config.toml
n_layer = 11
d_model = 192
head_dim = 64
init_std_up = 0.0352
MLP neurons of a small language model. Each row is named by its layer, matrix (gate and up: input weights) and neuron, and shows model dimensions 0-191. Each number is 128 + 24 x the weight over its row's rms, rounded and kept within 0 to 255. Numbers have three digits each. A neuron's up and down rows have the sign that makes its largest values positive.
A block is one neuron, or neurons of one layer that tend to fire together. After each block is what it responds to, as a language model described it from the Wikipedia text at the highest values.

L7.gate28:127119148129129095144123167136137114130168100110121132088141118147071117138112119129079176120132128149125096099096099149121117116109120097211159098111123146129132139095133103094066126113123134165102151172120177122133080099126115112143155107082119100092103164160111186148129155102108109114161127143134135116132121100120095105133110102125125154100124120150142144147090143115115143104086167129099138098159110122070128092118140164139119176130127116145095082137146141145102130160115129142126078143175120108126124077131141123147151150112131123124119146132120138107149110130135144127
L7.up28:125141116118127127104161133145123143096127125113152121109149166107143102127091086142114162127129163145127112123105089101113118101107157101129119135096106133159117122115134111104097138110120093126126144143126133119139135093104103151112101084121102104109130126178118154136136157130099120103167127124131124082166133098123120128136113129164098127099113145130129158122086152115086102134167147129078122134120154100125129101094161143155116178149126092160147104137153121181043124127132159159109064166166118130074141128091169139163124120105129108097157099132103147147109129116111162181
L7.gate40:122093114117111131146108152118105115119095085118132121125116118133137140083107143133153120153138108121142117129169084143113155115120091130166149076115133123118125134101172141144145085117117059116120147144123084136142105105135133099143151138108053100108119118105126147143133112122153095140125149147110135133141135090142099152113176145123104145162096148139139095152109168123120090120091107125120122121204173138071134146146104137110136123135147131118160183175120108103150158139128114134129094113170076122109075127149114111113133116129168166105155085159096128135109121124129140118
L7.up40:122114106152158140124127121113112147111122141148139117152133139132116135121133128123145100129108160123117136131121109138133122122122127105125140086137150121110100086108122140090127081113104134138132171202107113155198112138090093119087173136125095146120084101128182156145134089101148108109140108144110117164131184131087142163143138132108157129137093118118164132094084104109154118121112149141127144100134154102123095141129128145153121145122117098116140160150084140174154139133100065118133115068156100128166116132127107152181163166121161162118104102141120094103168122135134147156
L7.gate81:133166118139114124152123130156159145180187135122082161119094129150126120148098167133111155106121103126128123127140128098123106120127065137159183171113121122140106144108085120114150103130125056159112148128110105118133096080159122139116146124113135120119118109091120137127128098116122142103096084137132141115102111100122157134174141147121134114145131145133136122112099108092190152126085135117100136149142136141081126102086146152091097132132141118122177110136129132120109096125107140092150128100125097130165161117108107166113177131140117166117131133141159185087106138149165137161
L7.up81:138113075144172124116106138120084135056136110112088163121143112130090160129141178148123138110100134145120133084118119153113144108160110106121117153113137140135107127109119146121120163149153097204118098119115147153096102135107153099127151120125140119094094169127128111104127098125077134132102137163119127111133141146146154129122146119106128087102071195141131107141085150138123106143090140126152114124160112173070126095140135134111133111150097142101135146179141086115163117146119111134135088141150123117146162148127109143153156133099141136142084100132103137110144132148179111120
L7.gate104:181136115075122137126162101132129124124146127130116105107144096147124158105077149094145085136106081113140119104116116132098126108143084139179121141116125120107122098185133122155128105134133145103129123117154100081167098134161124122089099131130109098128099122138107108101115175140129140146161123128126153116096145110093194098126124122103123128146110092139119147169108129095155185107146133137106087129149162142131164141133171117112075164118087143084118117111114161144112117129143169103136132077106114113122127180144107090122169107099135140134111151147146157126150128138120126159
L7.up104:154132133152148129120130128117107047138164194124133133117138127149120100119099076150112153167092165109142089140128143094158065125129141149155105121138133133142094133102111110110119091128128135129119128096129130099142161116123130131144131120106131108138129115136141172180131110094145143126139156106135128156165144166111147150094128115100101095082132119127128145125087156093128130126144105120083118121100115080087142153142140175131078149117102122152130141123093115137114154134102134101137138086112108133128163177128121092123078163121154201100145152145104105125133124143106104148
L7.gate190:129115103154136136138101134153143111173149113171125101105127106120087144086109105146142142141193133164113121118109156124105167142087093130106102105160172175161139099118112131114149126129150098141145107159115088158152110116126134134141108117141132116130113170126149118155132102130107101153163131111077122133103110083112159138115138175091136125142171160145143149141122124140135163136105108152104100174177143164100128159100126111136119120124133124146116105155124117138124117130119096136077077150152174118095065117163143106149113125156113126145131149120129158114142128086180107166
L7.up190:068142131115128140151143129097136122126102140174130102096116148110092160131108107104099141123096133155092115108137145111131131141135132166089157103115116126182124137138141093149111155120140097115134127173096113145111113111151082136142173123128160143137116115170138093117166147136126083151135117109108097136117139106167160134096129108166118163146153123132160113177103133145096148183107103136103112103174136141114118081083174128081145115139119134150084136147110128085135122152109127132126103138148107105132138097122101100162120135143151176164120123143167100173153123109106096093
L7.gate244:119153112143163138115146123113124119126098128111132127101126121094100061114109104109146081150090114162143076115111131128065132141138122154106137104139109117156113103133165111086155101146177105160147145123136134094162087118097150105129092167130103108144131102120122153101111126156100143124139109108099141124102160104167145175111103086114130109109163126131146168112130099115149140126141105136104091101160117131080174094085109098146105154135153095104174135176095119131123121163145135132146144130116109145111136118100119108130145146135155141078159102126146156099132092148145100107
L7.up244:170156131104109113120146129134110136100104074142133117131087105136133075117102150134105122135154103127126128102116129180103154129100115137117142152111173127144123089134139147128135127091121125162114113102091102089141122185103086106148135134081112088179126093135161130132172100146099149123174116146139151119164122123103123122154128131119170110154115128146114160148106100131141159126121125169133131083160120142087127070107130151099131191123117112090115116194137136126131122104118141121117084093156104153160121126142106084156131156120146152102139112129128177105147127118142118162
L7.gate326:107191095161172149173146131134099115164146165111059114122198172104090144104114144133145108148150144138144073151130131154123163096091126172159101114140090168128098088139190170117074117133120117156110123143156165134130108125125098141105128149119153123149120162104137131161107139103101151127109114107108139147117099130117137135110137121117146068124115104165091149137135095123127131144101093134095112135125112109089151157116142110120119133097108135139113148128089123141124124154118121136059134118113116125109130109144122079138146130147171119116123136128144119111114126122139147138
L7.up326:155150141175165187098120128119133129129178146130140097119150158130159129104114139110075122155121135136112112123120165111149142137114102133140131133142108113108121073139149146124152140140119133152144140121139074106152122158098136157068113172117133123157096165180131161115143136136119164119149100113092172161152096174072137165127135133140152103151115079132099146086131119133116121112158093176115113134094123140073116142154141139156155120120120156144113088090139114120114149145117131148109116137118156111148138160112151085122129120148140131128178120083138168150165132146161130147
L7.gate356:136114127176135110153118089090099115118153087155166115117112132114115101125087136133175148137145074138085135184147125164118169119059143117137169149132129075149123133142150119120064100154124083107122135167139149178121140141147161122118128126116114093167130132116125132102166109132131131090161099150137133114127125121170138112101171121148121135135166114150149163148117145101119140164095141082118120122155156136102126164115112117099103159132106081104122153142156094155147120141140130088097121139134147117107154155118130123172126163095138143139133119131121113110123091126098147164
L7.up356:142168103178151164146133103193176138148132106058107129119109105176101118141158142106164122109120111111124098122156159148088166111151149147132139115113132154073146129142182137125131129153153162137136114113103161098122106093138148190134128115123118137157143099149126137117107130109118148116137112083138149167136090090159168132122093159117114137134127115146162152127157107133117110091111130154121104146071166144127145150138106111134110161173121097150130091172105108130105134133156127110124123147137133116108124167135114175138142167162122140141154144110114152162108113144154122121
Responds to: Second-piece vowel-l fragments. Short second word pieces, often vowel+l (al, el, il), right after a capital initial inside names and places, as in M-el-bourne, M-al-hotra, E-l-izabeth.

L3.gate24:098139125164127104131119130123158083123155077110132086125139103119083126151109148116086145128114127148100112145128185110098148115169132130114172094109137146118103124117098122160098111143124116150109111126126143111079092141132099146120151141160105086111149123120125134139159139141133153101131114135117121127099140113137109124138123127094131156066075155181121137147121146177124120087118115086095109097129172128116099075118151145116107129132119120158081108124119166144140106122147153165080127134171100151091132131094120109119156165148131188128134150099114156131113103114183109145
L3.up24:106141113121149170137135094126167118141130072169114118124158073128143119109139116107148162125146129102129110125175171128117135126128099117172173118123101131145100122161123164097140143156105159147148124102120116134116131087093123098133147110096124110088133125116147132141136151122143179118174158156111176144151125129092128142109114184119143116140138125118107188150106162145145065130134086121090145134145129126126116162122108143131085135099157124137076123136119106096105142124118154108121085109135191126140163119157145129122163121076112148164094165153123119132155152105127121154
L3.gate104:138168148145117114132164110130135134088118092098124133124106095124136105127117108120120118165145094147096097073107119129110143126123114104154131112118121170151102162118142156113153047137144153196169133165162151087148140092137128123165153125147099138120131128078125149149085098145124145106106144142101172131113087111137125121154117143073161100141125126139151113141111127140161168093111111071125141100136136101120177147125126138163111092139131104107112159112131102108138085136088134148154148117113179144123122139121184133142107142117102120135089091114101138145145122120133146128
L3.up104:155144166186113142127167114159148123090153101120120150129092090149143072146115110095132163128128119114121125115136121156094123118101140138095130084125081140128109147107115142124128105098153165170138133134132104130119094172119139126121162074089071077098100151109111170150135119105130133107091094104137188109135150084075145096144147118145124117148130133126116152136154137095127146143134113141111132155160158120118156110121147159130168121127121082110146124147130078114094094135125141111143146078107120144085154154156146132093138150154153110124118108139122169114115093126128142120
Responds to: Mid-word fragment after capital. Short inner word pieces such as al, il, o right after an initial letter, chiefly the al in Wales (New South Wales), also half, Salvador, Palmer.

L3.gate178:152143114112137140166134098106116142152127162138114107153082103139091160126113158119138124158143145108135128134133102124096102100100132126149141125166157135136096118117116122114129106092125077160154204099126111127112131143128101143170165156148108094109118115120103145124133122111082137125121108116127128047156154098145128124079155087142133097126128120144154130128143121135106135128126095158164131198142112101154148148175074126131154148103118141100178084149152152169116119132151149161132129119101109126136113118086181122129129132159124151081116123095141131138097123156152123096
L3.up178:147097100170088139107105130131156144141131113117113143174137143120134099132099153114133094101147136104161108086136128107138124173125142092126140118151139128158115085131136121136104123094127112147158148080159135124179121142142137122103135158181133159140109090135100141160151122114108134132144097079160158095141099126102162144128108116106123097089151172128082100104130148146153117132156117121145146136120145160132152125112103112142120097151173096160134104129149089153124160080150155115122090144151120135096143121096123157119168119142107174103100076127117148079109071125152160097
L3.gate250:139126144132105091144126119183123113164092136101128135154110104160127129155116119143118109148110130119124125100143159143130107116090121137150165119131104136119126149139096114149144110153151193105105153132137177109165146143140117109168125188136118096124128114124108157134117085109105114084093141057117089110132125091179109143145150109124134121102103127163143127137137159149113118140078134139149155117112152157128113126131114122149081153146124117121195116169102129139105150173163104121195123159155097101122106140126106084164138164167121177110109120133116110147152124136149123135
L3.up250:131120120159113168151118095123101119138146125142114127148127168135119169146160141136123131125119145157135130084106130132133102096104136138127155084137104146095084136110129203131196110158118103096170104151160075133156142119104163124122135123149143085151156127080106132126115138131165176128165119172141138130144146126093133144126138109110121122128117120147107121081099142123139148127133096120155098115138122129141166156133103105135139099175078163086119135157151123084141099141095110141141083101134165138150169101116120134138138121116147112115103095070100139122170113116143125172
Responds to: Early word-internal fragments. Second subword piece of a split word, usually a short vowel-led chunk after an initial S/St, as in St-at-istics, S-ec-ond, S-uc-ceeded.

L7.gate4:126106159127129154159106118137082137151151134124109142111174101123100115119116139126143082169117088111115127145160142110169096086132126112109129078128119136143144109136098110127132146123196162112126113102090117148118121130103102156081089116136137094152122115105126100133111123124113050116141121117084125135127150094124162139103103137106139132130116144129139167111135129100115140157081151149114098153122065114135139176101113178153101160108140155085112152145141131152113177142103143145103110180097141098140089137113115093118145107090142141084127156121156127129146128105136145154
L7.up4:143105113161151108128142188088106094147120152147144119140165108127124119097118152099134135137128141147098131120110078102100132117117155119132157130145155141140094112103144154115101104101142162123149137157096165092130177149113102106158144137135116144157139163090142158133138108157122098118111097125073201140159111099149109136098151124121173073155131111132142117134184112106126101141121114145102121120152113088105099118116133118121127097138112160110189145159130112103138139123100116126132129127106136138130091118116080132120141127130183138147130142100113140075130088121082115067
L7.gate25:124093163090101083124078107140119121112119144119142138149121150108140143140127107126127143155092071133135104114138111097110131156128110187111158088124151144134137133124104170118119105171191168110116126096123143132159115142141123099181122123162099117131137105141099139131130140113083145179148083117133126127110141090122152145130126138118161144135083169146146136096107156171135099146129137153164129158128127076123108175130109130161115165128122096126158127120198088171149164129176138139102130167118120101123116169106145105126136137146144130134096112096122090120141151129122116126
L7.up25:125102108127134167159071154140140126148146151111124133150133113146147148093136126094114175151121117119093093153153124145147141140134142150144166152117119117130140119124130144155138116120156122122106131149145088133175138153119132215153065137166068106118112131167134147152145138139110135109156123128110121161157161106141120095087126159107127113114095123145130155113114158148135161126150118108150123132158112118162100114114116139153150178138108179146154094131134130145135164064179095123129128130081120108115143134095146190131118166142167153124139117109112103076120125132109126150
L7.gate87:151127135088159103114107103112148162151137153122112105139126131090104127140119143160152137125126142120115120167100075176076147115127116154114155097134133157131121077141078104079136135112138111117105142106149122187114112090138103139141172135151110148092113149141136139144116117119096142127146115135104180140065106094198133112131118118067134124140145126151125140117154109112108116101127166104145113081127124143130125074130146163134152165113146111138128110144139104145127118144105150139113088126094142113127106084121128108103186152087124126114126082174130117147148118094119105109
L7.up87:127126157148126120138135114167148150115171140121130121116098153107104148124130140120201135099146122155122163176104102150131154141144105133103100111165139154168095151150156188154143133056154103126172127132153106161148140066116177140103128156155137150150129101147119103123150163109109127149112111069123140103143125094171152102170164106091105101123079121121136168160125133132183132090131126109131127148147120132122093160114129117152143135146091136144176116145122122108116132122112113109108122139109091130159135155131135113117128115140163105151093098168106146140135116131139134121
L7.gate89:135173101118148121127116146112154095104126140177125140154127147105130141135132110109153114174141131155126089150131127084170126174081115173167141123136173136135130107114141135111097111150130156172122181109159186163134141103149126132163167136127132153117183157134157118159152166080088122135147124106110153124116117101131132158118156176124109132122148154151109175129131116160144133132151134140149085121126118109152128095141159119122116159135134143154133151113103161145124132122139164131137157074105141111111135112073113137137139136134149107106118163117159146062170148102151145101
L7.up89:113123144125144161139134125122093146142134101164159120146097185122135119126153143103126145126138112138080109157115118130150137198123110155216170173129172115181151120116116130120088123178116148146119155125168134169095153123148154094130169115101112142109155154145186118124140119122074115123165138126118114078130158125098103154107150152141111116101159163143144157118127159156177150144131111116160088115147153113119116114119123088105148119143110117138116134106146137124155132117109125136146130111067141148153135112086134141156151135120133112154152127088157117135132147121146151139
L7.gate92:135110098103134130132131127097171162142112129136130156161128113118106108135109129144141069132128149125174142127134109094126109116145122112118134134155131148130155122119144148086113087096124120101136132137125101159151116090116110125191114140128138134145083177148146144145110136165067100155122163129152101134113145101150138151128141134130161134111164153143129098140110112120119087183134086141140102151130101090091169179144065114127116139151102175118111143122129123122188139157158119146133118084127144139160133132053132121128129149154120103134123139101134171073173104111115135124
L7.up92:133123180139135160103115124150124122119108146108137127144160133149133166100128114162126117154155147084119124142119136108136109128106105126094157142122095130095142143114178130117125135156138162147139088135115120179161102076154123122131118096138103119139115150107144112086124138155110077125071098104109105143143124144165164113081118143099139123129109147132150131164134161137116145107119089091174125081101121120078115180125153114139093153156168128148121102103124086185123137168110122179137127128143145145117104162120183149148117150105121152141182122152121088121104121123101159120
L7.gate158:169106119131157104116103174149131136156122125148143088120151112148099122091097156167145177133170106117084110144155077137152121151113127152139141114101165131142127154087110095133148109137141142145188168123129116175120095131143125107117101151119138142118131115137146157145150106117142092097130121116121165147104119094129119163080146157121162122110146127153140110166161150127140062108127100170140111117133127101093131134141132104133091104113139128180118125150154128154139123098096152117127073111081121122122056122107142110122112134148136168132125150107163126113157113093138099096
L7.up158:141090113140120120149133130153104131152151154124123110143132143128145147099101116151106127148118166131130123119166109147163130158124100189100137113136085139225092133135120113101097130128133119157117122127145137160157103118144111145110089117121153157111139141112105127150127114093134084189122105148143136139086129117130105110145117117173131131118168136124156166066087143106097145114112119138155147125163127119140148161095134136179161145162116133120125082167088105168137147113099159108137112137157128112131127130134106133112106142111165148101119161108127130137152082163154064097
L7.gate251:124127077073164112122076129134138116165149162110132126145137107125128151171113125098145101149112097130122128179148110160110144142088123174124141123152107117137138109101083115128160127140144126114153111121117127164141163155177136114129115152181078130160150092117146095157103136120094136206099095141109161189110145096174152126099149114140136144145099124147108173153145095115107126065117129149143122164130156137103094126119139125141122150164106144151128118117120130149141119146128130178117151136112079129131101169103157134120155137127089116138131132133137152113132120105112144123
L7.up251:103093138138159143153136123116109147132127151110138096136166117137095113142088123113121102111118142134130161118112090103174160164134152129155143107114144085142115139133105135138151151155140107148208117070104128122126077122152096127158145085145122102084134121148139115117142129118150117108154131123152120123097089083109119107128172174105143098095118095131136152079115126112160138154130123140148082154141101120146139113161152113138149112111163129127178121115141129143135097180105134136154083122164093141117124126120102152133135117175139168089113106162153084111143084147089121108
L7.gate287:172092125135171122110108187087128150116126148109127105112156151121100139147142185102131141181114095136152119126184140126138133116131099131130116120149130106124125154078179128094169099146129143159135161124139151142138110117128108135143104153144092160128113122113133134100104109139134136145149113144112124133112135103177125126159143142133151090143154140152160158170108114140118109108114143152134106176145126108076135133136159112109085124121113159102141142141152124164137089119134104141109097115112105129130074106082113131140100161137100188056101123125170145111174089129114139128
L7.up287:159126163119164143125149157122117150077128119143178126128120134139131123118149143156107179168157098107086156132126137138122149116131091170167124168140145085100109141152110139085152109107133160118147137088163078143114151110161097110116102138116111136122144140098131090135099135136144099153126124146135151128137147110124106101106098149163141064115123134141143184141060108138090079124116165104149118152095153139106096126122114118137101098152150172112157139103152133135133136129104137160136127110124116136118109156134119104097110136131144181164071094111139104134116104122091097113
Responds to: Sentence-final periods. Sentence-ending periods (also before line breaks or quotes) across encyclopedic prose, plus word-initial pieces like trans, sup, def.